Weights of a small transformer language model: 8 layers.
MLP neurons of a small language model. Each row is named by its layer, matrix (gate and up: input weights) and neuron, and shows model dimensions 640-703. Each number is 50 + 15 x the weight over its row's rms, rounded and kept within 0 to 99. A neuron's up and down rows have the sign that makes its largest values positive.
A block is one neuron, or neurons of one layer that tend to fire together. After each block is what it responds to, as a language model described it from the Wikipedia text at the highest values.

L5.gate574:56 35 48 28 58 69 48 60 63 22 40 43 20 47 57 31 58 47 45 68 47 52 44 42 53 39 12 29 73 65 09 50 39 51 72 68 46 46 43 63 41 36 55 51 59 44 41 55 53 61 34 63 54 60 46 57 64 44 60 68 41 26 27 69
L5.up574:65 32 52 30 53 52 62 38 68 18 46 55 37 68 47 28 44 49 64 71 23 66 17 59 53 50 44 26 41 46 54 74 58 44 68 88 67 73 35 37 51 48 54 67 31 57 45 52 52 32 44 01 44 69 44 28 45 47 52 53 43 42 49 45
Responds to: Digits in numeric data. Single digit tokens inside numbers, mostly the digit just before a decimal point in table cells and measurements, such as 3'2'.2 in, −'4'.3, '2'.74%, plus digits in years and ages.

L4.gate188:33 48 62 19 25 28 59 68 67 69 37 33 32 21 51 50 42 30 38 73 63 09 63 43 53 58 38 53 63 55 47 59 40 64 43 42 54 70 48 44 66 28 43 28 57 53 42 52 50 52 50 13 42 54 46 57 89 59 67 59 59 32 33 41
L4.up188:35 79 69 57 53 43 40 50 59 64 41 35 51 74 66 58 51 48 50 40 58 15 85 63 52 45 30 49 37 61 57 58 44 63 53 68 49 56 57 63 37 50 47 70 56 49 71 54 39 40 58 36 52 55 42 44 25 48 69 61 60 50 40 47
L4.gate813:24 61 53 36 41 74 51 52 47 66 55 33 73 29 58 38 44 44 76 30 54 32 41 62 55 57 38 44 63 63 65 34 46 51 39 37 25 25 50 57 68 47 63 64 56 38 44 47 25 86 58 67 42 80 47 24 33 57 65 46 41 38 57 86
L4.up813:34 74 35 62 39 24 24 40 51 60 62 25 91 35 41 53 41 47 61 32 19 17 28 54 74 73 41 56 49 63 58 33 71 37 49 56 41 62 28 41 48 47 62 65 30 46 40 47 36 56 55 62 30 26 33 31 47 54 35 34 48 43 30 68
L4.gate900:52 49 54 57 69 42 66 45 51 56 52 50 32 55 45 68 45 45 77 52 46 67 32 40 47 17 69 48 50 29 49 44 51 44 71 54 43 47 41 45 41 12 26 64 55 31 60 56 20 63 51 51 45 55 39 75 72 67 48 52 22 41 37 50
L4.up900:77 42 42 64 44 57 58 49 78 59 41 22 64 43 51 48 51 56 42 45 48 34 26 51 42 26 52 51 32 53 38 71 39 30 43 58 39 32 45 55 65 54 60 57 28 48 60 48 53 45 66 35 64 62 37 57 62 60 60 45 49 44 64 45
L4.gate1005:47 67 50 51 45 42 61 47 54 69 33 46 34 29 62 48 41 21 77 39 43 31 27 32 65 44 50 33 36 53 48 55 53 34 53 39 42 54 67 34 46 33 60 48 36 35 51 60 44 61 33 58 70 61 52 56 41 65 57 36 62 50 69 30
L4.up1005:56 48 28 45 33 54 31 60 34 45 48 60 40 50 62 56 44 48 57 28 58 38 44 20 66 62 80 68 63 56 39 22 49 39 40 43 57 39 67 56 43 35 28 63 58 63 43 50 32 32 43 71 42 39 61 27 58 42 41 75 48 55 43 44
L4.gate1211:83 50 49 68 63 33 70 33 52 44 32 27 37 64 54 42 63 71 50 64 25 49 16 60 52 52 72 43 66 65 40 99 34 13 47 70 41 47 39 63 69 56 29 83 41 66 72 47 51 44 23 50 52 48 36 47 38 71 52 31 50 64 60 28
L4.up1211:47 31 49 60 33 64 57 49 41 45 42 41 51 55 50 54 61 44 43 51 35 59 41 53 40 49 56 44 45 31 53 80 40 53 43 49 58 70 53 65 97 50 52 73 56 68 68 24 28 51 40 22 70 76 51 23 69 58 56 77 46 61 37 63
L4.gate1347:66 38 40 51 52 32 30 65 13 67 45 42 42 51 79 38 61 37 52 60 64 60 51 42 69 45 59 57 55 41 58 50 63 42 26 42 68 42 59 30 58 46 39 77 17 24 55 60 14 60 47 48 71 24 53 41 60 37 70 54 42 36 45 42
L4.up1347:49 66 53 49 45 64 32 44 13 46 48 58 64 69 67 53 43 65 60 81 44 08 36 45 62 25 55 41 75 65 42 58 61 50 48 29 64 30 40 76 66 48 51 26 57 53 47 58 24 60 44 52 45 45 67 42 57 47 73 55 38 55 32 42
L4.gate1863:28 75 45 38 66 68 45 44 39 24 35 57 64 60 43 49 50 25 63 56 77 45 66 66 48 75 52 69 72 42 64 74 79 52 88 30 65 48 51 47 43 78 41 51 47 66 28 75 22 45 29 56 63 68 46 48 59 35 25 28 44 18 29 35
L4.up1863:28 86 44 33 39 76 58 58 69 56 32 53 41 46 37 57 44 28 46 59 50 32 46 68 63 60 31 80 47 38 55 61 53 80 54 29 59 47 43 51 59 79 27 38 45 51 42 58 67 56 40 48 33 60 45 59 61 85 49 43 32 26 45 32
L4.gate1905:71 68 42 60 58 58 30 37 67 51 60 42 70 56 41 63 26 59 66 40 47 46 39 51 46 41 44 53 62 47 58 48 43 38 59 36 38 56 60 44 10 60 70 43 51 57 13 63 55 38 30 86 57 42 57 75 52 47 68 66 49 50 50 58
L4.up1905:83 30 61 46 76 51 23 47 42 51 62 52 70 50 44 41 24 50 52 62 42 71 47 50 43 75 57 19 15 40 51 46 53 41 26 71 34 36 36 44 41 58 80 59 38 17 16 46 74 35 48 67 70 66 29 53 59 46 40 38 60 70 31 38
Responds to: Leading digits in figures. Digit tokens at or near the start of multi-digit numbers, especially money amounts after £/$/€ and numbers in table cells, such as £3|5|,000, $|5|00.

L4.gate88:51 58 75 64 44 36 58 23 53 43 57 31 33 50 63 78 50 62 21 38 49 47 49 43 38 65 33 52 35 58 62 62 59 08 59 43 64 81 50 41 54 63 49 35 70 69 30 33 49 45 40 34 68 55 56 80 51 31 69 46 21 61 38 48
L4.up88:67 39 41 30 61 67 39 39 38 30 21 46 63 44 80 44 51 49 32 69 66 47 55 57 54 46 68 46 32 76 24 47 61 47 53 25 44 50 59 70 37 50 28 57 32 50 66 66 37 49 46 78 40 49 43 73 64 47 43 70 30 43 24 63
L4.gate192:57 44 55 49 44 68 47 52 55 50 52 44 45 38 49 64 37 65 34 36 60 65 60 63 25 55 50 33 45 56 46 37 55 54 38 58 60 59 57 37 45 48 44 45 60 53 59 41 53 28 44 32 42 80 42 61 49 65 43 59 95 68 73 66
L4.up192:62 55 45 31 35 44 78 26 38 14 66 77 01 53 69 87 29 37 65 40 57 42 61 49 42 75 23 21 35 53 38 19 50 24 62 81 61 44 28 33 58 43 52 43 41 46 37 71 83 46 42 37 38 78 34 26 49 49 26 29 51 49 52 40
L4.gate332:48 57 58 53 56 34 53 71 54 64 36 15 43 46 48 66 73 49 71 42 36 26 49 32 65 41 46 70 32 34 58 69 43 32 44 43 68 47 41 67 52 37 66 71 52 43 65 52 59 45 49 42 35 65 41 66 72 45 55 59 46 11 52 58
L4.up332:87 67 54 46 75 65 51 59 71 51 62 48 39 36 69 38 63 59 36 58 54 23 58 55 49 63 59 81 46 41 30 27 43 51 57 41 74 67 36 34 32 46 74 70 49 62 53 50 62 78 57 70 42 09 46 29 47 45 48 38 45 40 55 32
L4.gate421:50 34 52 07 61 46 65 45 63 67 42 64 49 22 56 58 16 38 56 40 61 32 74 31 55 56 60 42 81 44 55 45 51 44 58 49 66 79 46 63 47 48 49 19 54 48 31 48 49 34 64 45 52 35 52 69 68 08 60 40 59 48 42 63
L4.up421:54 46 69 28 55 48 62 43 57 67 41 58 25 41 36 79 36 53 50 66 74 67 56 52 34 16 41 60 63 35 31 24 72 52 47 52 65 15 29 45 75 36 51 45 43 20 68 48 58 45 60 32 56 38 41 68 79 40 50 58 59 33 53 60
L4.gate498:23 45 48 62 25 41 57 65 71 39 60 40 68 61 50 29 41 50 41 41 58 53 59 42 30 38 53 58 34 35 49 43 50 49 56 34 43 76 43 47 31 62 65 53 35 60 45 41 58 31 32 24 39 55 61 92 40 41 73 77 47 42 69 52
L4.up498:32 87 59 66 04 52 50 55 68 63 76 44 43 49 35 22 49 39 57 45 81 37 87 58 37 40 91 60 58 34 58 48 63 78 56 49 55 68 29 66 06 52 46 48 62 82 58 30 34 56 51 44 64 61 35 56 37 49 57 47 24 48 72 51
L4.gate895:57 26 38 56 36 45 48 57 40 73 33 53 11 37 42 46 48 23 41 67 42 23 66 48 59 58 63 70 34 55 45 91 58 73 55 34 50 81 56 79 42 55 29 52 52 78 34 33 43 28 50 60 36 77 59 83 73 39 47 61 49 59 32 34
L4.up895:36 81 44 43 12 62 48 75 75 38 52 53 30 42 42 20 46 33 51 47 60 47 57 63 52 33 45 41 44 51 55 65 58 48 10 39 43 61 55 53 62 56 41 21 41 68 55 38 52 26 68 60 48 71 14 73 64 47 39 55 47 45 47 17
L4.gate1010:69 00 93 28 52 74 51 49 70 51 67 63 40 28 49 32 61 32 36 70 24 41 62 59 49 52 48 59 24 61 56 56 61 49 44 37 72 45 58 54 43 51 30 30 42 15 50 42 42 93 35 43 55 57 43 32 20 49 52 59 62 53 40 61
L4.up1010:42 26 63 30 30 66 59 59 65 62 39 32 44 52 38 40 80 46 64 39 43 46 57 62 41 30 41 54 42 39 56 57 57 49 46 59 71 60 53 65 31 34 56 51 54 39 48 62 49 45 21 57 51 44 58 46 50 47 57 64 57 44 26 52
L4.gate1295:60 69 53 51 65 28 37 58 47 34 54 52 68 42 42 55 45 40 30 55 20 36 27 50 30 32 42 54 44 11 52 51 53 46 36 35 41 57 08 53 24 59 64 53 74 52 46 27 50 67 46 54 41 61 50 56 82 35 38 40 57 54 51 66
L4.up1295:59 52 47 48 34 00 59 40 45 19 49 55 27 59 41 42 54 30 22 19 39 59 38 50 53 43 29 40 48 44 60 43 51 46 59 34 38 24 33 61 26 73 55 60 52 31 42 36 70 41 39 63 28 38 70 78 55 48 69 60 55 68 56 65
Responds to: Month names in dates. Month names inside dates, usually after in/on or a day number and before a year, e.g. in March 1983, On June 28.

L2.gate2:54 30 55 52 55 18 22 56 50 72 58 41 21 50 53 53 35 63 38 46 33 35 50 40 59 68 51 31 53 57 65 59 65 53 64 54 21 45 51 80 62 64 44 47 34 49 53 44 45 22 55 48 27 43 42 42 58 48 60 45 39 55 52 63
L2.up2:50 65 64 51 49 31 36 34 71 73 42 47 37 64 57 52 58 67 43 45 48 64 30 45 26 64 47 36 51 53 60 30 68 56 17 57 43 51 29 85 36 77 62 48 32 52 54 54 24 39 67 42 37 33 48 46 39 08 50 56 38 43 56 42
L2.gate504:56 49 60 27 59 63 40 43 59 57 41 64 48 65 64 32 49 38 57 43 76 31 40 36 04 69 59 53 73 53 62 63 43 44 66 68 63 39 22 77 52 55 04 46 74 36 38 38 42 39 44 39 56 32 36 34 41 41 40 34 25 43 78 39
L2.up504:36 28 41 41 38 28 74 58 54 60 56 32 80 57 49 36 42 52 50 40 61 50 32 42 18 60 70 58 43 60 63 70 63 54 57 47 53 58 54 47 49 37 20 50 47 55 44 35 49 40 55 43 59 38 36 49 55 61 57 82 39 46 17 68
L2.gate612:56 47 57 52 67 45 81 35 48 70 21 24 43 34 32 29 67 35 43 60 54 51 65 30 42 39 72 51 69 49 23 83 53 59 56 70 54 46 43 48 72 74 25 49 40 46 58 23 50 47 26 43 58 50 56 41 72 72 47 82 43 51 51 54
L2.up612:70 44 60 49 70 60 68 36 73 54 44 51 47 48 41 32 46 25 51 63 54 24 39 28 15 15 46 33 57 51 49 91 54 47 62 63 49 76 28 41 47 67 25 54 29 54 51 31 59 54 41 34 51 48 44 46 52 69 47 61 43 59 55 51
L2.gate620:58 44 31 68 34 51 41 59 51 53 38 31 39 23 50 64 41 58 36 73 52 48 54 65 74 60 39 53 41 39 47 51 44 55 45 66 64 44 34 53 50 50 56 55 43 36 51 28 58 48 40 43 48 75 53 72 67 41 47 54 76 25 63 58
L2.up620:57 30 51 39 47 54 46 43 62 48 67 64 27 29 43 53 42 45 37 59 57 20 55 40 43 60 62 51 72 64 69 45 66 52 27 73 53 68 47 62 69 55 48 61 47 63 63 38 34 44 56 43 68 44 57 56 39 52 63 41 49 51 80 49
L2.gate782:59 77 54 58 40 38 77 35 50 54 59 41 14 48 54 45 27 33 68 61 31 39 51 41 59 53 20 62 46 46 67 52 35 66 67 25 43 45 46 43 33 63 47 61 24 72 45 73 62 48 44 56 65 71 50 45 28 48 54 99 34 56 61 31
L2.up782:58 65 24 37 74 53 56 49 47 59 51 67 14 63 41 65 61 57 27 73 53 47 41 48 43 70 63 57 43 27 76 55 64 46 29 34 68 58 54 76 67 66 41 70 60 58 70 47 24 60 43 51 58 52 64 41 69 56 63 68 52 44 48 44
L2.gate1077:32 68 66 49 28 35 56 38 19 45 52 48 18 14 60 37 61 10 55 67 64 41 71 50 49 40 65 59 83 43 46 68 55 55 56 53 59 58 57 46 48 47 53 41 45 31 40 49 34 47 54 24 37 64 50 22 69 37 65 57 59 35 30 67
L2.up1077:68 33 95 47 85 62 52 34 41 45 78 44 35 44 45 43 29 60 33 56 44 55 52 57 35 39 50 55 43 75 48 70 28 28 45 87 64 67 64 61 39 34 66 65 57 33 51 43 43 45 54 35 59 49 46 13 44 17 37 36 63 81 32 39
L2.gate1503:57 28 65 24 47 58 27 23 48 56 74 50 25 47 49 70 50 59 46 46 26 13 38 40 22 40 65 34 33 31 40 45 70 38 37 51 65 56 57 72 45 99 44 47 43 19 72 53 39 52 87 36 86 23 45 30 50 39 31 65 46 51 71 44
L2.up1503:47 44 71 43 49 26 27 16 30 52 67 48 63 37 49 55 57 49 44 44 57 59 48 38 40 57 67 57 46 69 52 50 57 57 24 79 51 46 26 52 57 56 41 55 46 40 37 54 27 47 71 35 56 40 44 56 69 24 47 65 63 61 62 63
L2.gate1693:42 53 74 22 38 35 31 56 67 39 69 54 31 36 36 22 51 30 42 65 61 62 19 27 64 67 40 38 68 39 86 38 52 63 67 58 45 44 48 48 50 83 45 59 37 68 60 33 55 55 49 39 60 64 66 53 39 48 62 62 69 63 40 35
L2.up1693:45 41 31 61 45 36 52 33 43 54 35 60 40 58 37 55 43 36 56 47 52 36 47 57 52 51 52 62 36 41 25 77 55 39 41 42 51 62 61 64 40 23 44 69 43 51 23 14 51 50 28 15 31 39 39 45 14 46 54 50 63 49 31 46
Responds to: Space before year. The standalone space token right before a four-digit year in dates, after a month, day or "In", as in 15 December 1988, In 2009, July 4, 2012.

L2.gate10:44 24 20 62 59 59 34 43 48 31 63 37 40 73 63 38 49 37 57 62 52 51 65 30 54 74 54 53 51 40 69 52 36 50 61 46 45 36 34 36 57 62 86 33 32 61 50 20 45 74 35 72 61 51 57 36 56 51 55 62 58 39 51 58
L2.up10:45 50 41 58 47 59 44 50 55 24 61 58 52 53 48 68 35 65 62 59 40 41 47 48 48 58 60 28 28 58 68 39 72 38 35 61 51 41 39 42 55 66 44 26 48 56 70 63 44 62 38 28 11 52 42 37 65 37 46 44 37 49 35 68
L2.gate67:65 78 63 37 35 75 36 62 70 55 12 64 47 49 37 56 39 41 44 47 59 49 36 44 53 44 38 49 46 58 50 56 57 32 56 35 42 33 58 26 38 42 52 63 33 32 54 53 73 45 54 56 61 41 57 76 53 54 34 61 28 44 23 69
L2.up67:44 71 56 54 46 31 44 63 70 58 05 74 40 36 26 69 58 47 41 56 47 49 36 55 66 61 27 59 38 66 38 63 50 33 47 41 35 54 73 33 51 33 40 60 48 58 61 44 60 53 32 36 69 53 46 59 45 27 47 53 32 30 17 55
L2.gate315:79 66 77 25 53 36 55 65 56 40 38 46 69 46 59 59 42 77 18 47 65 44 28 58 49 56 69 78 46 47 70 32 57 30 36 48 51 79 88 53 60 45 28 36 56 40 37 32 78 45 50 30 29 54 72 58 56 57 29 33 48 39 40 63
L2.up315:30 48 40 20 54 46 32 70 24 53 43 35 30 52 49 43 66 52 60 34 38 53 13 38 46 64 49 62 39 54 65 42 50 46 53 31 73 79 41 73 71 59 49 65 57 52 90 09 60 78 27 22 68 54 46 54 76 52 31 52 45 39 43 69
L2.gate802:23 46 80 59 79 77 38 49 15 38 60 17 30 38 52 50 24 77 64 42 37 58 46 92 54 78 69 31 60 74 56 48 69 75 84 46 54 23 65 48 26 36 50 47 79 63 50 70 83 44 69 58 40 48 24 69 30 58 20 67 24 45 57 61
L2.up802:55 59 42 07 47 33 40 30 60 35 43 33 36 30 77 89 75 48 38 62 73 50 39 42 52 50 57 28 48 37 44 53 68 67 34 47 35 25 55 73 39 56 45 45 62 47 51 51 44 55 60 36 44 64 42 55 76 47 60 53 68 32 36 59
L2.gate1198:59 51 48 31 31 55 45 62 40 49 78 41 18 62 64 47 44 53 47 48 56 43 50 39 51 52 54 47 45 29 85 63 56 51 77 59 32 36 25 50 68 35 37 15 58 38 36 32 63 43 78 47 63 72 55 34 48 37 46 41 65 38 50 36
L2.up1198:63 44 43 54 47 70 56 68 49 43 00 48 41 34 25 69 68 17 68 52 50 47 64 39 38 75 66 46 16 67 38 38 70 74 35 52 65 56 28 60 53 53 37 51 36 41 45 54 34 62 58 52 48 44 39 44 34 69 45 42 60 59 59 31
L2.gate1313:67 25 37 36 47 24 38 46 44 41 68 39 07 53 18 42 35 47 52 69 59 41 61 41 46 84 34 55 59 46 50 72 66 59 84 68 39 22 15 38 35 22 40 39 46 38 71 50 62 39 52 39 53 51 60 58 74 47 56 47 48 29 17 67
L2.up1313:68 88 36 56 46 35 33 59 46 26 71 40 28 40 34 32 43 69 55 64 65 33 63 56 44 42 55 53 44 64 39 90 57 45 63 57 41 42 26 60 32 40 53 43 57 32 46 46 49 47 18 40 55 54 39 28 45 40 80 54 33 43 37 63
L2.gate1727:62 50 40 44 37 62 51 43 25 45 68 55 43 27 27 64 36 37 26 63 39 60 39 51 45 71 66 60 47 69 36 54 67 55 63 27 66 20 46 46 20 52 48 38 36 73 86 51 53 55 41 34 50 26 50 58 76 56 61 55 41 58 46 42
L2.up1727:50 33 36 84 76 42 46 46 44 30 36 47 69 27 35 53 63 54 41 57 64 55 37 48 57 72 84 48 36 31 54 40 43 53 65 37 59 30 24 61 46 31 22 29 57 54 80 39 74 67 48 25 51 47 39 75 53 39 36 50 42 37 25 67
L2.gate1797:72 42 33 64 54 38 71 65 74 64 54 44 35 22 51 34 52 54 36 59 59 56 48 24 22 23 30 39 37 52 69 43 77 63 26 55 54 52 63 47 71 32 50 53 51 68 64 45 70 60 33 61 26 63 52 49 75 54 61 31 25 36 50 63
L2.up1797:45 58 61 52 45 61 42 33 42 50 42 54 41 60 61 34 81 34 30 82 31 54 72 59 37 38 44 18 60 73 51 46 62 74 53 40 52 40 64 80 68 51 28 65 35 63 54 19 32 45 62 35 51 45 40 52 46 41 47 40 57 54 54 22
Responds to: Date parts before year. Tokens in dates just before a year is expected: the comma after a day number (April 28, 1947) or a month name (in March 1934).

L5.gate718:37 47 62 58 41 25 58 58 71 58 57 43 79 64 47 48 55 61 59 45 51 56 46 26 63 52 50 61 43 22 15 23 44 45 45 86 47 64 65 59 49 67 70 08 65 21 50 29 42 56 47 29 37 49 31 39 55 31 47 44 27 48 55 48
L5.up718:60 21 37 56 76 60 16 38 49 34 43 30 54 25 42 33 57 14 23 24 51 25 86 42 64 53 14 69 56 41 46 49 48 49 57 49 51 43 41 44 60 79 64 78 33 24 59 50 21 44 76 70 50 45 50 40 32 55 79 81 54 43 34 42
Responds to: Leading digit of numbers. First digit of multi-digit numbers, mostly four-digit years after a space or parenthesis in tables, infoboxes and dates, such as 1980, 2014, 1996.

L5.gate1453:75 43 48 63 59 51 43 60 58 46 54 35 50 69 57 28 36 41 52 34 21 61 45 58 59 36 54 65 38 31 66 38 59 38 49 52 76 00 57 40 59 47 36 34 27 49 62 52 64 43 48 27 59 59 39 70 45 43 42 65 61 58 27 55
L5.up1453:56 82 46 99 41 49 67 42 55 37 46 50 61 45 55 16 30 35 38 21 97 66 69 40 65 49 51 57 51 45 22 32 67 35 48 76 62 37 40 62 39 21 43 48 73 50 92 17 77 21 43 48 61 60 40 41 42 43 50 55 61 55 27 71
Responds to: Month names in dates. Month names (occasionally weekday names) inside full dates, usually right before a day or year number, such as "in July 1967", "August 4", "28 October 306".

L4.gate58:51 57 47 56 44 72 40 32 74 57 45 29 42 95 59 54 40 60 75 53 61 75 51 36 67 85 68 40 62 66 62 65 39 58 61 46 41 45 59 35 58 48 86 37 18 64 54 55 33 60 48 42 56 49 65 70 50 51 49 71 42 72 19 67
L4.up58:63 41 48 19 37 61 58 53 38 59 78 56 44 70 36 50 57 55 22 84 45 56 42 44 64 54 58 23 37 57 55 40 60 17 65 22 32 47 78 40 58 45 59 73 62 47 45 66 28 45 27 48 57 57 40 39 55 47 66 46 27 66 58 43
L4.gate777:39 49 43 70 45 52 87 52 79 69 49 60 51 43 49 70 52 45 60 56 54 62 69 50 23 59 35 72 63 58 63 36 56 71 62 46 27 27 57 59 54 36 66 50 68 53 84 44 55 55 58 62 44 34 50 40 35 54 39 39 37 30 68 34
L4.up777:64 39 75 43 38 54 39 51 57 75 31 46 44 39 32 47 58 66 60 66 43 30 54 77 86 61 56 50 41 62 67 48 39 50 57 55 63 44 54 58 58 34 54 46 61 56 61 50 49 43 65 27 42 51 43 45 44 84 42 52 59 42 68 50
L4.gate885:64 53 72 60 55 60 90 44 50 69 28 49 55 63 41 17 63 42 55 41 50 42 46 41 42 60 39 35 10 31 57 66 68 49 74 62 55 47 63 38 24 55 24 55 62 28 43 45 43 60 37 27 43 38 46 49 36 45 45 41 31 48 19 43
L4.up885:21 53 42 56 67 42 27 51 65 49 26 51 51 41 14 23 21 57 19 21 58 69 54 50 49 42 38 31 42 46 41 34 41 30 58 64 61 54 42 23 63 49 47 46 49 60 61 57 44 54 28 48 61 51 48 85 57 42 64 57 55 33 56 30
L4.gate1004:42 28 41 48 59 63 68 40 65 58 63 53 60 72 63 45 52 44 59 75 48 52 37 55 49 60 52 35 64 37 54 60 66 77 85 48 37 35 40 63 59 69 72 53 63 31 63 56 24 32 49 66 59 46 51 36 35 12 01 31 35 31 40 60
L4.up1004:41 50 59 39 83 68 66 21 63 56 58 42 75 52 59 55 75 63 49 66 35 43 42 51 48 47 52 34 56 31 39 42 68 74 73 29 71 55 29 69 79 56 69 57 46 37 63 41 21 49 74 36 39 57 40 79 38 47 39 48 59 57 31 81
L4.gate1522:54 70 48 48 34 83 54 49 64 79 04 73 71 36 43 32 62 46 65 67 62 46 46 28 62 26 65 63 50 12 07 58 26 44 65 61 47 35 46 45 59 45 49 34 78 54 57 71 46 66 41 49 18 32 62 66 50 34 46 78 30 52 47 81
L4.up1522:50 57 45 74 32 62 46 27 84 45 50 56 41 32 50 47 43 57 32 60 52 40 53 38 77 32 48 80 53 66 55 50 57 47 80 48 47 53 55 71 37 32 58 14 65 46 51 66 49 78 24 58 46 51 83 40 63 38 43 67 30 47 36 50
L4.gate1615:57 21 61 70 46 75 73 47 59 67 36 70 29 36 67 43 43 47 78 49 48 44 37 51 49 42 39 61 14 48 61 39 66 32 44 46 48 48 31 25 50 48 45 21 58 63 46 11 65 30 15 48 58 28 68 54 30 85 43 96 47 67 48 53
L4.up1615:54 34 74 73 75 54 60 52 58 64 56 14 99 17 34 53 74 50 51 55 28 59 51 52 36 53 70 38 31 67 41 43 57 50 42 67 53 60 36 59 47 69 41 65 73 41 59 46 55 49 32 39 54 52 42 85 73 67 26 62 63 42 25 52
L4.gate1622:26 58 58 63 67 32 67 61 46 67 42 46 45 47 51 48 52 46 62 73 49 52 20 66 67 19 62 64 50 56 46 53 37 52 64 59 43 50 38 58 31 60 68 47 27 26 48 47 41 72 80 64 38 58 62 43 56 72 71 50 40 53 50 42
L4.up1622:53 43 37 45 18 55 37 75 37 52 48 41 59 31 27 52 50 51 58 77 62 43 66 23 38 72 26 52 48 48 53 38 63 53 50 42 52 52 32 59 22 35 67 42 40 62 49 51 28 72 72 54 45 66 38 60 52 55 25 52 25 53 44 59
L4.gate1979:64 45 58 77 66 69 30 39 36 66 39 47 41 41 59 33 52 35 68 31 59 47 54 24 43 42 35 45 31 02 34 46 72 64 37 51 58 38 46 60 60 53 48 38 42 66 68 38 46 70 34 71 77 81 43 61 74 47 84 37 51 42 46 53
L4.up1979:38 52 51 79 96 64 16 37 48 34 38 44 66 52 69 42 60 37 40 56 52 48 73 56 72 32 34 56 59 24 66 40 46 50 61 43 28 50 69 58 75 27 31 29 68 37 61 34 41 53 53 53 68 34 52 42 30 62 37 67 68 76 53 60
Responds to: Start of year numbers. The first digit of a four-digit year (1931, 2024), or the comma, space, or parenthesis just before a year, as in citations and "Parry, 1862".

L2.gate485:08 48 58 67 26 59 65 31 53 65 45 16 43 52 56 54 35 57 58 30 79 50 41 49 48 32 73 30 69 60 08 27 67 55 72 52 53 38 62 34 57 52 61 24 54 46 62 53 58 45 25 62 61 50 47 19 75 38 24 64 36 27 27 65
L2.up485:43 39 72 72 61 58 29 60 45 62 63 57 39 61 51 48 47 21 69 40 53 43 24 40 59 49 46 63 65 53 52 27 70 42 66 45 43 16 70 41 30 36 70 30 34 53 77 38 59 34 18 43 43 42 22 62 66 33 44 68 35 44 64 71
L2.gate508:42 34 27 53 53 25 32 44 38 77 74 83 55 33 42 48 54 50 42 77 70 52 49 43 60 37 54 56 20 56 56 56 70 37 68 55 23 42 56 47 46 29 53 43 03 57 53 59 43 46 55 64 46 32 49 44 54 93 59 69 46 52 29 56
L2.up508:54 58 35 46 52 18 28 41 56 54 55 76 69 34 47 60 46 53 34 66 48 27 59 63 62 28 38 58 35 57 40 49 70 53 66 59 23 61 68 53 40 40 53 43 17 70 43 63 61 44 48 56 54 37 47 63 54 80 43 73 51 71 33 66
L2.gate1083:26 35 44 41 52 34 25 61 53 72 60 58 43 37 55 56 43 44 47 59 74 55 59 42 56 25 32 33 64 37 24 58 80 56 62 33 73 69 75 33 42 51 68 41 37 78 62 54 57 32 29 71 52 64 69 54 29 47 39 14 33 59 23 69
L2.up1083:29 44 34 32 39 33 66 45 58 32 31 33 64 66 58 43 44 54 51 49 47 54 16 41 32 47 56 44 39 54 67 38 41 45 25 31 53 31 82 48 29 50 70 67 28 36 27 53 71 56 46 63 68 30 40 35 68 67 67 56 38 45 46 19
L2.gate1274:84 66 47 38 63 17 55 61 31 60 65 37 38 41 56 39 82 26 63 15 67 77 36 69 19 40 31 42 49 57 64 76 41 40 68 27 34 32 86 14 67 30 56 24 67 52 37 38 27 48 62 68 48 41 43 46 55 38 49 49 06 19 44 26
L2.up1274:60 49 63 37 48 36 67 49 58 59 51 23 52 57 17 56 48 72 48 41 72 59 48 47 20 41 41 25 78 56 54 61 61 26 30 58 57 51 55 45 49 53 79 40 50 52 41 52 19 49 36 46 71 19 39 37 48 26 57 45 40 26 66 47
L2.gate1346:41 70 51 55 57 20 52 45 44 33 83 34 50 51 48 34 29 23 50 68 45 50 42 75 53 27 51 33 66 64 44 58 37 56 28 45 46 53 35 22 63 42 64 41 69 39 56 52 15 52 36 65 72 41 43 47 46 48 58 43 43 75 59 63
L2.up1346:37 34 71 57 68 40 94 50 50 44 36 35 31 74 65 40 52 45 45 69 06 23 43 45 51 47 72 29 67 43 51 78 52 49 75 42 51 50 51 26 50 82 72 39 72 39 79 51 52 65 61 65 53 37 66 36 43 33 33 63 59 32 34 69
L2.gate1524:44 35 34 73 34 52 30 49 37 42 44 44 36 29 45 33 60 67 26 64 64 48 33 49 61 66 20 55 44 29 39 68 44 48 44 49 70 36 39 32 71 51 62 18 34 75 57 51 62 62 41 42 56 51 41 38 63 50 61 41 35 38 72 79
L2.up1524:27 46 36 67 54 29 23 45 40 30 50 64 39 39 61 41 54 35 45 56 51 26 55 12 76 79 44 57 48 43 73 55 43 43 62 18 50 46 70 62 50 65 66 38 58 78 55 46 56 45 47 41 35 42 31 56 67 60 28 62 51 32 33 31
L2.gate1791:51 51 38 46 54 38 46 63 39 58 47 45 62 59 38 59 39 52 39 45 50 55 46 44 40 57 82 56 42 27 84 35 41 48 52 57 88 54 52 44 41 60 62 45 48 28 48 64 44 73 61 31 50 22 49 40 56 39 55 54 41 46 41 77
L2.up1791:69 62 41 51 62 49 34 30 38 64 36 63 66 21 46 52 07 65 52 46 42 40 41 63 47 52 41 37 56 42 78 18 60 63 23 43 30 43 51 38 41 69 18 55 80 33 47 54 37 57 42 46 44 41 39 39 48 62 48 50 46 43 29 60
L2.gate1858:56 11 67 56 29 41 55 65 48 49 66 71 43 39 59 46 56 50 37 35 47 38 68 58 28 54 49 63 36 59 64 30 56 36 49 68 60 44 62 41 54 69 27 49 52 51 68 34 51 41 49 45 42 47 55 52 41 58 36 67 42 51 28 51
L2.up1858:58 27 21 34 53 26 60 65 37 67 55 37 27 22 65 32 68 48 59 41 69 44 35 34 30 38 30 23 32 31 34 42 53 29 52 32 58 21 69 35 40 46 39 66 37 39 32 39 21 28 52 88 54 39 47 60 62 69 31 73 38 63 50 25
Responds to: Zero cells in stat tables. Mostly the digit 0 as a cell in sports statistics tables, such as goals and appearances (| 0 |, 0+0), plus scattered word-piece fragments (Tetrarchy, Freistaat).